Part of a small language model's weights.
Architecture: RMSNorm before and after each block, no biases in attention or MLP, untied embeddings.
MLP neurons of a small language model. Each row is named by its layer, matrix (gate and up: input weights; down: output weights) and neuron, and shows model dimensions 48-111. Each number is 200 + 30 x the weight over its row's rms, rounded and kept within 0 to 999. A neuron's up and down rows have the sign that makes its largest values positive.
After each neuron's rows, "fires on" lists the tokens most often at its 100 highest values on Wikipedia text that the model never trained on. A number after a token or word is its count.

L8.gate54,232,161,257,203,191,204,143,171,234,195,194,210,174,119,229,210,212,150,187,227,198,202,195,219,151,188,184,217,214,181,201,154,190,208,206,213,207,174,179,218,142,181,146,206,193,256,165,198,265,228,162,197,126,223,240,230,198,164,193,201,200,207,233,227
L8.up54,221,214,241,200,166,181,193,127,186,181,174,149,227,198,213,195,190,246,212,233,188,197,183,214,223,228,152,199,162,153,218,190,170,212,159,229,183,225,203,193,239,225,158,216,249,198,204,219,142,155,266,155,199,252,174,221,245,181,226,214,232,259,157,259
L8.down54,239,223,237,186,217,176,178,241,211,179,166,184,210,175,216,259,210,183,150,171,153,189,172,149,177,152,226,165,207,195,237,160,188,178,251,166,154,232,200,186,193,206,227,164,181,193,203,142,193,178,268,221,168,237,159,202,191,243,161,189,221,235,204,212
fires on: "–" 53, "-" 41

L6.gate496,196,200,221,224,217,228,216,146,211,179,194,230,286,231,197,167,233,240,206,184,219,187,211,211,119,194,216,208,203,203,200,199,223,252,215,195,143,197,194,237,229,222,212,239,210,139,211,197,153,251,220,171,241,254,196,172,155,187,218,272,258,190,204,190
L6.up496,212,160,211,194,218,228,206,162,202,233,248,198,161,173,170,175,193,187,201,228,189,212,232,196,226,187,198,235,242,188,201,208,205,218,207,146,177,182,197,214,197,225,221,187,215,183,149,198,170,166,270,234,196,158,241,215,187,198,199,243,226,225,175,210
L6.down496,226,233,189,201,190,192,185,184,201,197,207,240,249,243,205,211,215,167,228,223,227,244,191,172,214,187,185,198,245,192,212,197,227,212,236,237,171,166,196,192,180,166,178,173,185,219,204,160,214,191,210,225,196,231,196,160,265,172,214,188,223,215,216,203
fires on: " and" 21, "ar" 12, " the" 10, "mon" 6, "our" 6, " wh" 5

L3.gate698,255,228,191,215,223,207,166,208,231,203,197,212,203,220,197,244,200,209,208,183,180,179,170,238,236,200,234,210,253,163,151,150,194,200,241,228,204,198,235,236,213,259,212,241,186,158,207,175,194,223,232,232,168,147,155,169,259,228,166,241,199,200,176,233
L3.up698,208,230,220,168,213,178,146,205,184,292,205,192,178,200,249,238,220,191,233,196,207,202,177,181,218,200,198,258,193,235,205,193,242,214,208,230,220,263,201,201,184,216,232,226,217,208,194,238,225,240,236,208,237,218,210,159,147,170,191,233,215,242,166,211
L3.down698,185,208,173,190,228,238,249,190,283,137,201,190,123,213,191,169,219,160,172,246,193,201,195,195,195,229,185,199,196,152,194,202,218,193,169,151,220,174,216,266,192,155,201,262,199,160,193,173,189,194,220,252,175,243,234,198,213,223,168,147,210,187,188,183
fires on: " (" 28, "t" 16, "-" 14, "\n" 8, "al" 7, "it" 7

L3.gate549,226,164,194,191,198,230,215,163,184,170,259,253,212,180,163,212,220,187,175,175,170,204,203,204,188,147,167,156,198,227,223,221,283,189,208,179,240,270,232,182,200,228,150,237,240,257,187,171,263,226,176,248,183,190,227,200,223,101,247,240,161,179,220,196
L3.up549,195,183,183,176,220,159,263,164,174,181,242,158,179,182,219,186,193,222,159,183,220,203,233,165,236,167,233,177,185,162,268,230,220,214,245,217,244,246,198,102,165,219,185,244,235,166,261,210,235,171,272,212,193,167,189,233,202,260,223,184,195,267,201,213
L3.down549,207,179,273,171,158,302,128,213,184,139,181,178,239,224,177,205,226,237,178,194,173,221,210,205,163,247,173,232,212,217,195,174,207,201,159,213,226,211,199,241,217,182,198,170,170,189,170,161,208,203,222,163,153,204,187,209,209,181,224,225,202,163,229,196
fires on: "ed" 30, "ing" 20, "et" 9, "," 7, "ster" 7, "'" 6

L7.gate323,238,158,195,136,249,170,157,215,109,214,187,199,197,214,148,163,180,133,202,211,211,218,209,202,203,212,178,220,243,234,239,200,249,159,227,240,153,217,204,149,192,215,205,201,198,187,204,202,232,244,166,200,224,177,200,204,189,229,196,251,220,191,264,193
L7.up323,149,159,202,180,195,188,210,205,225,216,136,178,214,271,214,211,148,204,200,252,195,213,186,163,242,174,213,246,179,144,200,212,127,184,226,227,226,210,206,207,190,217,239,217,197,195,218,218,155,226,200,182,159,212,198,162,176,240,207,158,187,224,206,176
L7.down323,252,221,145,196,207,189,178,209,150,146,164,191,176,194,156,172,160,179,216,183,150,211,147,223,214,172,275,179,207,196,227,169,272,160,232,245,188,206,223,155,117,213,193,161,204,202,219,195,214,224,204,216,196,216,228,199,176,200,244,206,189,172,213,214
fires on: "s" 24, "n" 20, "er" 8, " of" 6, "le" 5

L8.gate672,222,242,229,222,218,169,208,215,155,181,138,188,237,177,185,163,181,179,234,230,226,211,255,241,173,173,180,217,149,271,206,157,211,221,217,181,204,201,162,200,261,240,145,205,211,208,176,219,234,212,221,228,214,158,185,208,226,244,190,195,218,243,215,226
L8.up672,226,239,184,172,196,161,196,254,251,193,158,180,228,214,169,179,205,173,193,237,181,221,211,201,200,220,212,223,207,244,193,183,142,182,200,164,189,196,197,194,187,181,254,182,174,218,196,214,126,171,164,227,197,227,221,209,147,155,194,208,173,161,163,225
L8.down672,179,211,182,215,178,254,250,224,154,202,174,250,176,158,205,177,203,194,207,217,186,186,217,183,138,224,174,203,228,186,227,188,168,175,195,224,147,265,244,210,233,220,214,184,158,210,200,204,185,206,88,150,205,248,204,200,214,165,219,258,212,176,205,217
fires on: ":" 22, " as" 17, " |" 16, " –" 15, "-" 5

L6.gate363,198,208,223,244,187,244,219,226,220,209,218,134,191,202,234,188,206,203,192,184,271,212,183,220,167,155,207,199,216,166,259,194,145,190,172,187,192,214,206,234,211,163,189,175,206,227,202,206,133,223,184,178,157,229,198,224,199,170,256,206,166,248,180,220
L6.up363,254,197,216,262,241,265,283,216,184,187,222,182,186,146,152,165,242,231,197,223,239,208,232,223,212,240,221,180,231,238,200,207,205,233,199,255,233,221,203,230,201,159,199,182,243,159,157,224,218,161,192,201,172,242,214,238,180,230,149,176,194,204,185,185
L6.down363,160,183,190,214,206,168,209,195,243,240,217,225,193,278,211,246,137,167,180,196,224,180,251,186,224,149,157,151,234,192,205,147,185,206,220,195,238,204,154,168,175,245,177,222,200,196,242,164,192,187,238,184,216,214,237,184,190,201,133,165,223,191,198,211
fires on: "or" 14, " 19" 10, "d" 9, "it" 7, " 18" 6, "br" 5

L3.gate623,200,171,247,177,200,165,204,259,310,246,162,249,197,191,184,142,203,253,225,114,214,205,180,201,230,177,183,178,189,169,215,245,194,204,187,269,158,215,177,186,213,188,179,214,216,210,172,221,193,221,143,234,186,175,212,291,234,193,221,223,198,220,204,226
L3.up623,193,149,241,262,206,264,166,230,201,223,194,194,150,179,188,205,219,248,151,128,221,180,205,215,202,203,175,191,212,157,246,174,211,151,226,211,164,185,170,153,158,222,183,203,222,179,155,194,172,199,178,192,215,219,208,255,238,224,198,209,223,238,180,191
L3.down623,215,246,198,172,217,218,171,153,181,166,256,222,215,213,187,245,206,170,226,228,240,194,193,169,233,179,162,251,196,228,153,222,178,262,175,116,251,177,192,242,200,209,171,207,192,199,188,199,237,206,242,165,185,186,202,139,157,200,174,186,200,148,198,191
fires on: "–" 27, "l" 16, "'" 9, "cu" 6, "der" 4, "ri" 4

L6.gate234,220,199,241,173,264,154,215,191,184,196,156,185,156,227,221,162,241,170,152,194,224,197,174,141,186,172,142,191,185,179,171,202,262,183,194,217,152,190,179,182,247,173,150,213,245,250,184,175,245,266,213,230,154,240,224,230,227,190,201,195,240,220,212,243
L6.up234,213,204,179,246,155,188,201,183,158,145,220,185,199,238,249,275,277,191,170,211,230,206,206,162,215,194,200,175,223,166,204,152,190,181,207,186,166,208,160,246,221,197,228,201,215,238,241,243,130,213,239,167,217,244,134,122,218,218,237,194,193,190,194,231
L6.down234,227,180,195,243,160,211,176,176,199,135,186,162,209,209,203,202,194,234,230,234,234,215,206,200,207,238,203,176,200,169,193,261,193,127,243,173,173,245,201,169,156,242,184,153,245,160,229,202,208,162,144,188,190,179,211,203,208,172,197,206,213,163,179,219
fires on: "\n" 52, "," 12, "|" 8, "-" 5

L8.gate363,238,154,220,195,181,198,171,171,194,243,245,168,265,148,206,210,164,215,231,209,233,192,191,255,216,171,206,189,218,232,207,220,230,246,210,216,208,174,222,207,173,213,188,197,218,174,207,176,167,168,237,240,224,215,212,164,237,228,184,113,200,226,214,196
L8.up363,197,147,229,164,189,186,203,164,189,146,211,195,190,142,195,223,142,175,212,175,244,174,198,233,156,176,189,177,177,198,228,219,249,236,174,188,223,188,163,189,205,254,149,198,246,187,230,162,201,201,234,209,206,220,222,188,220,181,173,145,199,219,249,250
L8.down363,154,223,199,177,169,220,274,230,159,226,171,123,155,201,213,176,225,227,172,178,221,202,181,247,180,224,211,226,182,226,149,197,210,125,196,188,184,180,235,189,206,217,178,231,242,221,205,201,199,193,265,235,153,252,195,252,188,214,192,192,238,192,141,215
fires on: ":" 23, "′" 19, "°" 15, "," 15, " —" 9, "–1" 6

L3.gate337,188,242,230,203,211,187,218,206,204,149,183,241,200,191,187,197,212,207,166,228,216,200,167,199,193,227,229,158,192,248,146,212,151,196,181,215,242,187,194,156,181,212,199,176,233,203,165,205,221,219,206,198,210,230,235,201,238,167,230,162,159,164,213,245
L3.up337,171,209,168,242,171,118,215,163,202,174,196,190,199,201,211,185,196,172,233,182,192,176,211,208,189,152,207,179,147,224,215,194,249,238,232,202,233,199,228,199,215,183,196,199,204,210,232,192,172,139,157,279,186,206,236,200,199,221,149,204,181,178,195,157
L3.down337,189,288,220,209,173,184,219,249,193,239,190,220,248,220,204,189,227,198,170,202,127,225,187,155,219,196,188,208,247,252,148,205,147,167,185,176,214,228,187,233,138,202,165,133,185,168,207,187,177,227,245,215,218,192,216,181,230,188,210,206,182,179,224,239
fires on: "d" 22, "t" 17, "ti" 14, "te" 11, "-" 11, ":" 5

L6.gate13,221,154,199,199,215,239,224,204,245,145,170,175,200,199,235,207,241,203,231,160,187,214,202,206,213,220,235,200,204,187,197,194,157,171,239,233,173,144,208,207,159,228,179,249,273,191,237,214,232,156,214,214,194,194,227,196,164,181,184,200,171,171,240,286
L6.up13,205,114,231,184,194,212,192,175,165,268,195,207,227,270,199,180,209,191,160,181,141,183,203,190,181,226,239,195,187,173,135,194,194,209,196,222,229,188,224,231,210,197,195,190,196,180,183,213,173,224,204,188,222,184,185,216,227,169,182,182,203,187,244,221
L6.down13,213,211,186,216,179,238,179,197,172,245,167,176,172,215,257,207,238,230,210,204,272,266,224,200,207,198,153,192,192,201,192,198,240,182,187,211,171,184,148,178,240,170,176,216,201,182,194,211,192,205,196,227,232,176,180,183,202,205,193,179,201,151,234,257
fires on: "y" 25, "b" 12, " 4" 6, "al" 6, " (" 6, "\n" 6

L7.gate179,158,178,174,218,227,115,172,208,184,196,169,199,180,227,176,191,205,212,185,193,244,224,159,195,236,227,195,164,168,175,219,186,201,168,171,185,210,188,161,135,197,197,238,204,125,172,218,208,233,193,180,142,205,155,205,219,139,171,161,155,242,177,241,207
L7.up179,159,210,185,155,234,182,239,182,191,235,212,215,166,203,229,158,162,222,207,244,199,247,163,204,204,151,200,192,184,211,198,172,240,257,204,151,161,154,250,263,225,149,178,240,199,180,153,215,187,223,208,240,234,200,178,185,190,180,130,211,151,187,164,244
L7.down179,275,214,177,239,142,180,264,228,137,221,197,203,182,240,170,255,189,178,196,218,198,230,175,213,164,183,213,252,222,219,250,261,170,183,172,202,169,204,210,166,192,180,224,187,209,170,214,223,233,223,177,213,147,180,211,218,184,262,147,175,169,221,167,187
fires on: "–" 51, "-" 18, "|" 18

L3.gate432,127,200,171,200,239,209,138,134,216,239,209,154,172,212,178,218,232,208,200,223,208,186,184,247,187,171,239,211,136,214,170,215,180,201,193,241,272,227,202,187,201,198,196,181,260,215,170,226,246,216,210,219,263,218,221,198,194,156,189,242,231,211,213,218
L3.up432,237,188,206,192,181,132,199,193,182,170,196,230,158,219,187,198,199,151,181,196,252,175,219,217,225,201,168,208,227,193,228,205,182,252,216,178,169,208,183,201,207,161,146,219,258,135,230,255,219,171,217,238,188,164,156,206,161,207,266,190,196,250,230,246
L3.down432,219,218,166,169,222,243,191,202,130,229,246,205,221,198,176,236,220,238,243,243,205,225,161,188,171,229,214,211,177,176,196,161,200,207,214,226,189,178,180,222,182,229,172,210,141,197,187,153,247,170,194,224,189,182,176,166,194,174,160,253,194,199,182,226
fires on: "," 86, " |" 10, "\n" 4

L9.gate57,239,152,216,213,223,233,230,158,202,194,258,178,211,157,170,220,192,228,215,228,221,206,243,246,216,193,158,223,193,203,217,209,159,205,236,136,217,190,206,164,218,243,121,223,153,244,181,207,237,162,179,167,195,221,247,211,203,179,189,220,208,188,200,242
L9.up57,194,221,153,152,210,186,193,210,219,160,206,212,213,192,210,191,183,185,157,237,235,255,165,229,135,187,186,204,185,225,205,174,195,179,179,161,220,239,207,185,223,200,190,189,218,209,166,197,168,199,175,213,232,246,203,228,224,212,237,239,218,206,251,195
L9.down57,169,154,213,212,160,173,183,222,267,241,197,177,187,156,161,217,192,247,252,214,191,208,189,157,228,229,179,192,219,175,193,252,237,229,227,187,168,183,204,199,204,193,185,212,176,222,120,216,152,222,229,223,137,168,234,225,171,212,228,217,238,236,192,202
fires on: "ce" 18, "en" 12, "n" 11, "ne" 7, "." 4, "im" 4

L7.gate555,212,155,182,204,185,188,230,201,226,162,225,200,229,192,176,171,147,218,195,230,255,234,245,191,191,126,160,225,163,192,168,202,135,179,176,149,167,199,172,241,187,170,233,217,263,230,194,169,176,195,173,194,141,132,211,219,191,166,204,205,151,188,169,155
L7.up555,223,180,139,166,208,201,209,247,219,148,208,232,208,174,182,176,283,210,115,219,231,211,140,165,157,188,162,257,226,156,203,171,177,222,170,155,216,137,218,194,170,188,247,207,227,193,173,167,178,182,187,168,165,172,232,225,174,169,225,177,250,243,220,221
L7.down555,162,202,193,189,163,208,205,223,162,234,194,200,253,202,210,157,216,170,220,232,207,177,214,175,249,153,229,171,234,231,161,246,182,210,221,232,235,241,226,200,187,214,198,202,129,173,179,169,220,219,179,243,230,199,176,204,205,205,228,238,149,218,228,186
fires on: "ce" 49, "d" 17, "," 14, "n" 8

L3.gate395,163,183,238,202,202,141,182,242,181,188,201,197,199,190,120,223,216,193,224,212,154,209,242,199,133,223,166,193,209,126,197,187,204,144,186,237,231,224,190,204,156,208,191,206,203,223,177,210,236,212,230,133,187,263,283,225,187,192,231,200,240,208,180,138
L3.up395,211,208,222,208,191,213,174,178,230,194,219,204,173,232,216,185,201,170,129,181,224,200,204,187,211,203,220,243,169,171,226,163,180,161,177,215,207,224,203,201,234,194,205,251,230,194,197,187,151,215,237,160,226,226,248,210,248,189,243,168,198,198,174,187
L3.down395,226,225,225,206,148,234,243,208,209,216,162,234,182,205,192,184,217,204,194,258,203,180,191,233,211,163,204,222,238,217,163,207,173,205,262,155,157,183,260,197,217,210,217,222,198,205,214,221,186,166,220,245,238,128,162,241,160,200,193,215,188,177,243,227
fires on: "-" 56, " 18" 9, "de" 7, " career" 4

L6.gate657,202,212,199,195,188,213,109,222,244,161,192,212,206,209,183,164,258,212,228,202,216,163,204,142,205,174,232,175,220,190,199,215,225,240,199,237,169,182,225,252,202,189,164,119,233,213,204,187,192,240,229,194,224,209,202,237,153,230,190,176,201,149,171,227
L6.up657,219,207,260,164,194,208,245,249,251,202,177,200,177,230,187,175,164,203,230,223,222,184,220,257,199,214,194,187,187,237,183,210,179,231,182,234,168,243,211,217,188,162,202,232,146,243,227,168,213,228,236,209,232,186,196,203,201,239,196,166,199,202,234,222
L6.down657,201,277,170,216,226,160,208,161,186,170,214,264,183,248,167,237,223,224,192,201,178,212,201,218,189,225,139,239,204,241,308,149,236,192,223,169,273,154,192,240,185,192,221,138,206,248,215,214,165,286,224,192,206,190,174,207,195,213,220,199,201,223,182,165
fires on: "e" 18, "mb" 12, "ma" 12, "che" 7, "fe" 5

L7.gate278,198,180,172,223,201,156,241,170,224,255,198,194,212,192,189,216,202,201,184,230,201,174,143,187,191,105,164,255,139,220,228,200,140,243,192,224,171,193,203,235,212,241,176,283,196,216,207,200,192,205,193,170,156,212,221,252,211,243,208,178,169,207,167,191
L7.up278,134,193,182,191,208,241,202,208,167,239,255,179,244,232,242,220,233,226,241,203,192,246,214,216,199,177,157,200,214,248,132,154,203,196,247,186,202,224,163,207,205,173,216,218,215,153,234,221,180,277,186,193,202,164,196,157,216,223,176,218,235,226,195,225
L7.down278,253,219,216,162,182,265,191,247,168,175,181,255,179,199,169,234,212,169,198,182,205,206,234,173,235,201,250,207,223,204,139,209,213,260,261,200,240,229,228,196,146,149,242,215,202,136,196,221,219,191,179,241,244,218,216,187,171,182,242,154,182,186,203,159
fires on: "," 50, "." 15, " " 6, " (" 6, ")" 5, "-" 4

L3.gate371,261,153,222,179,199,232,182,247,201,195,172,197,237,204,157,200,257,176,202,227,255,222,206,188,155,242,163,252,184,206,246,206,196,160,182,222,183,241,162,227,254,242,190,176,228,177,160,176,160,227,182,171,227,216,222,204,234,201,247,192,175,220,209,214
L3.up371,221,221,206,216,167,204,174,158,210,228,201,170,217,239,167,186,164,207,225,188,239,172,199,201,231,192,205,227,174,213,212,214,202,211,261,221,219,224,160,209,215,185,170,262,289,210,216,256,214,196,162,189,149,186,180,230,188,224,168,213,240,196,243,228
L3.down371,247,192,189,177,194,186,192,226,220,192,200,200,156,196,164,205,214,178,174,130,180,200,191,197,145,234,181,167,269,246,198,198,161,231,193,214,171,201,277,187,146,229,145,236,170,184,138,139,197,230,126,177,206,197,192,224,209,199,239,227,178,268,202,184
fires on: "ci" 36, "le" 9, "les" 6

L9.gate99,247,245,150,192,189,201,275,191,226,193,219,166,202,175,187,160,176,233,198,185,247,193,253,248,178,223,241,227,184,240,207,242,232,205,200,231,199,198,143,244,196,240,157,190,172,193,164,214,174,179,209,224,256,203,173,242,194,223,245,237,164,129,152,227
L9.up99,189,272,161,159,225,207,190,209,226,219,156,188,197,171,202,173,228,200,181,185,195,225,143,220,169,202,168,200,197,176,210,191,201,157,168,229,197,212,241,220,210,250,232,198,164,253,186,194,205,187,174,278,212,212,192,185,196,195,175,172,265,212,151,220
L9.down99,222,171,214,242,142,174,246,143,206,156,243,217,210,178,217,199,187,174,199,246,158,137,232,252,212,218,232,193,186,241,157,230,269,212,203,239,205,213,187,151,223,237,219,165,216,215,212,170,148,186,145,192,200,188,173,196,205,222,171,141,171,183,212,157
fires on: ":" 34, "." 20, "=" 11, "\n" 11, "-" 6, " called" 4

L3.gate359,183,206,240,207,216,176,180,173,190,191,174,132,196,235,171,229,167,183,179,214,182,145,190,187,266,152,187,165,183,237,209,207,211,213,207,210,249,249,224,195,164,223,195,224,162,195,258,228,181,187,201,246,183,240,203,221,207,170,203,203,256,172,200,181
L3.up359,237,217,217,150,215,156,180,186,150,220,232,218,204,209,201,181,205,255,210,189,195,236,203,238,184,122,222,211,194,243,213,247,215,183,194,170,179,227,198,166,167,170,181,216,254,201,226,185,201,240,174,236,179,189,233,220,215,201,235,161,205,218,216,180
L3.down359,172,188,142,222,232,200,196,238,217,219,208,137,164,176,251,245,205,176,201,222,196,141,234,225,165,265,185,199,230,196,220,211,202,206,245,205,190,172,140,193,205,268,182,179,193,240,225,206,213,190,174,202,191,200,178,166,212,166,244,151,162,158,224,225
fires on: "." 45, "s" 23, "d" 20, " Con" 9

L6.gate152,168,173,182,172,163,241,181,180,169,199,219,186,155,206,216,216,223,220,221,171,209,237,138,208,236,122,216,257,199,248,187,163,207,226,195,218,200,220,135,262,211,216,223,263,257,191,212,173,179,167,204,200,126,213,192,191,174,231,205,185,118,178,207,227
L6.up152,176,183,181,194,194,156,113,209,212,233,193,164,181,181,239,160,198,175,235,185,162,189,173,177,216,239,199,237,190,163,162,208,234,206,271,247,245,238,190,257,206,148,190,192,202,232,236,220,147,233,203,231,186,190,228,197,212,201,193,199,195,229,173,234
L6.down152,183,249,248,186,237,192,246,258,137,165,202,169,210,185,161,220,240,200,195,193,182,249,182,210,165,200,180,197,207,158,229,206,173,213,222,161,210,184,217,144,209,219,241,171,124,201,187,154,220,179,176,234,176,206,257,170,258,248,203,200,277,210,240,241
fires on: " in" 79, " (" 7, " Per" 4

L8.gate19,281,229,254,229,158,161,174,203,157,231,196,191,206,164,196,180,225,234,174,182,195,199,178,210,151,218,218,184,186,144,208,237,170,211,206,193,166,223,155,188,132,222,168,175,202,149,170,210,184,178,168,217,189,193,226,243,147,196,214,258,217,240,200,246
L8.up19,226,196,199,165,213,223,235,208,231,177,179,209,237,226,225,190,213,160,174,212,200,179,145,208,243,179,174,166,199,161,189,206,177,204,221,233,192,265,168,212,200,190,203,172,234,193,197,207,193,131,243,175,236,218,189,207,169,203,147,178,153,240,180,197
L8.down19,215,177,198,195,226,181,216,178,190,142,188,181,178,222,175,198,176,207,186,192,199,188,158,168,128,206,234,228,188,183,186,196,237,157,186,187,192,171,223,205,159,209,200,177,216,214,230,199,186,227,269,196,169,208,224,186,199,190,211,206,169,172,257,262
fires on: "===" 21, "-" 17, " mi" 10, "′" 10, "ard" 5, "d" 4

L9.gate93,172,206,157,219,155,199,239,186,212,181,241,210,187,229,235,197,189,227,166,218,254,217,164,266,192,152,228,207,237,198,179,202,200,158,131,239,163,225,162,208,186,147,188,236,225,192,212,215,203,154,272,177,233,190,184,237,193,208,203,202,248,157,247,200
L9.up93,229,198,192,200,243,218,227,207,178,194,181,195,229,173,202,141,182,196,151,197,190,220,163,189,153,236,189,246,212,182,198,200,219,231,231,200,235,192,209,212,271,162,233,222,169,193,176,169,135,197,217,243,199,261,221,177,186,185,176,238,219,207,191,208
L9.down93,207,174,119,179,165,173,193,214,126,181,251,193,241,215,257,201,218,189,201,199,167,188,212,188,251,162,165,215,229,221,254,195,245,171,191,201,190,125,234,139,124,220,222,249,177,224,220,169,136,164,178,208,184,149,168,155,221,193,243,149,198,162,205,218
fires on: "." 52, " |" 25, " " 9, "-" 6

L7.gate434,201,170,185,209,249,161,151,147,138,230,176,201,212,288,237,177,190,215,271,184,174,184,172,218,219,185,185,188,151,203,167,196,236,170,235,179,162,193,175,192,204,246,206,172,151,163,211,179,214,196,239,205,182,246,205,200,200,165,231,202,234,160,177,180
L7.up434,212,244,150,191,207,172,211,179,151,174,240,189,206,205,221,184,217,184,198,219,232,236,248,200,192,237,200,176,212,203,202,207,189,233,161,156,181,186,262,185,204,167,221,218,180,207,190,201,191,230,194,142,236,202,236,225,121,195,186,185,182,200,202,217
L7.down434,249,130,224,144,194,198,183,205,233,236,165,223,199,179,193,208,157,171,209,192,232,214,214,192,193,233,196,193,236,211,199,181,185,232,170,186,235,164,136,177,203,203,310,209,205,155,187,209,262,218,229,237,240,201,207,172,219,183,226,191,175,205,231,143
fires on: " |" 32, "|" 15, " R" 6, "P" 6, "•" 6, "-" 4

L9.gate230,161,178,223,151,239,262,219,212,189,197,208,209,223,210,197,169,208,200,147,223,194,220,204,247,212,166,262,168,219,244,189,161,205,146,192,161,217,209,214,212,277,175,198,191,246,213,211,246,175,126,167,224,201,240,228,218,225,236,249,212,148,215,228,190
L9.up230,200,178,225,175,179,194,230,249,174,182,174,203,185,156,197,196,208,152,159,203,231,158,246,189,231,203,162,227,247,139,193,256,213,143,198,167,199,183,190,189,183,125,180,238,178,194,188,236,200,176,219,217,175,156,165,226,187,240,219,207,294,206,191,175
L9.down230,169,235,207,172,195,217,176,180,149,180,252,243,167,188,157,230,198,231,152,191,209,166,198,190,184,246,215,222,157,204,228,223,190,238,186,169,210,244,195,197,202,224,228,215,184,188,155,200,221,198,157,202,209,212,218,184,221,208,159,229,244,223,152,219
fires on: "\n" 21, "-" 12, " I" 7, " con" 6, "or" 4, "ry" 4

L6.gate301,189,179,199,175,226,257,244,141,184,207,215,205,206,211,209,200,214,204,167,143,131,253,172,199,157,197,186,244,207,251,159,166,141,238,237,188,226,223,204,214,196,186,207,207,156,176,225,189,220,250,141,200,168,212,179,229,234,206,185,161,217,253,205,229
L6.up301,119,202,214,199,219,200,214,191,133,260,205,186,175,179,234,192,201,245,239,204,131,215,197,177,158,151,179,201,196,197,133,197,235,207,198,219,175,271,199,216,219,199,168,199,185,205,180,200,139,177,226,222,245,243,196,188,169,188,209,145,204,199,214,155
L6.down301,201,205,155,170,182,163,175,193,134,154,210,197,212,185,217,176,223,162,215,227,253,216,219,235,259,184,214,170,201,151,224,275,202,229,150,209,226,149,220,208,168,181,162,157,202,204,192,186,212,136,213,217,180,210,189,238,208,207,204,211,219,185,200,200
fires on: " (" 24, "[" 17, ":" 8, "one" 7, "\\" 6

L7.gate301,199,177,246,181,267,204,242,210,203,162,199,235,203,176,228,157,203,169,175,204,259,211,205,167,231,186,190,216,149,182,181,159,173,201,207,164,178,181,201,160,245,172,204,172,173,241,196,198,209,252,204,204,228,259,235,163,192,212,181,253,164,210,193,183
L7.up301,237,179,218,196,192,141,190,159,183,170,164,185,209,226,170,222,210,286,201,202,213,216,222,137,239,184,187,192,192,176,197,191,186,226,150,225,232,175,201,184,161,218,217,185,199,180,229,207,178,177,199,193,191,227,192,172,251,179,239,255,167,201,209,220
L7.down301,235,227,191,172,205,218,239,240,193,159,163,222,182,169,172,178,257,165,218,191,200,206,190,232,183,208,213,217,195,163,183,182,243,240,148,211,220,206,197,200,191,220,206,147,212,188,141,217,225,195,160,223,176,190,166,211,222,220,199,214,189,202,144,210
fires on: "-" 65, "," 9, "t" 6, " play" 5

L9.gate439,170,227,225,219,247,174,183,236,252,172,140,221,206,170,172,233,181,218,233,232,193,185,186,166,208,232,183,225,201,211,203,258,226,236,225,204,202,210,230,189,150,237,210,194,182,202,266,210,215,201,168,230,198,251,255,218,220,227,160,170,208,190,200,224
L9.up439,212,137,187,204,205,196,146,214,203,223,229,208,202,220,148,182,223,172,212,206,217,201,197,188,221,138,169,150,206,165,207,206,262,208,188,207,167,223,213,243,182,197,219,186,260,207,191,217,198,219,158,186,246,254,182,163,214,228,251,175,188,199,207,203
L9.down439,193,236,205,234,219,195,226,206,235,194,175,177,162,203,174,204,143,192,149,183,166,181,193,210,234,257,187,173,148,187,178,206,186,217,209,208,235,252,212,154,176,162,169,187,160,212,236,224,154,186,207,245,158,219,133,174,160,173,185,193,144,163,183,175
fires on: "-" 39, "." 26, " |" 6, "d" 6, "de" 4

L9.gate136,164,193,187,184,175,195,154,148,213,245,193,224,159,233,190,176,216,175,170,174,199,141,199,162,211,231,195,211,210,176,206,201,169,311,201,238,229,215,198,212,125,229,184,209,154,259,244,177,194,198,209,191,169,217,204,209,215,235,207,135,149,149,258,176
L9.up136,188,195,226,177,217,183,213,190,250,182,190,216,147,162,205,202,205,178,249,214,248,167,199,209,210,213,228,229,223,205,211,229,186,231,175,178,155,207,191,152,215,177,221,192,176,179,221,185,198,204,204,211,166,195,198,158,223,229,195,140,126,278,180,171
L9.down136,218,202,216,207,208,179,161,239,187,207,248,158,166,234,203,209,226,240,170,230,141,222,157,186,176,233,186,196,200,182,234,168,204,203,213,206,203,197,167,207,197,172,244,213,214,153,177,240,213,178,281,229,196,228,209,220,212,151,193,137,230,245,208,201
fires on: "ge" 13, "e" 10, "le" 9, " Pla" 7, "if" 7, "fe" 7

L9.gate611,226,226,170,205,181,194,210,186,214,219,169,198,195,161,177,211,225,215,224,125,198,186,150,213,215,161,190,241,232,192,219,215,197,165,237,245,191,205,207,207,219,189,190,234,193,231,215,197,236,183,198,266,220,223,216,178,267,198,214,164,166,193,151,181
L9.up611,215,173,209,212,202,215,223,184,182,225,207,177,198,159,198,197,159,161,185,151,107,163,193,152,231,166,214,214,170,131,235,221,195,184,229,175,112,150,184,211,226,196,225,177,170,163,199,146,187,219,205,167,192,265,247,213,205,206,160,213,246,190,206,214
L9.down611,173,223,166,128,289,208,227,161,188,206,173,170,224,227,189,163,232,250,190,193,247,165,165,247,177,220,206,204,153,197,195,192,257,216,179,217,257,215,153,211,187,217,234,210,219,173,221,195,137,196,232,163,211,184,179,164,195,194,169,221,204,178,231,158
fires on: "vi" 21, "th" 19, "i" 8, "–" 6, "ri" 5, "ong" 4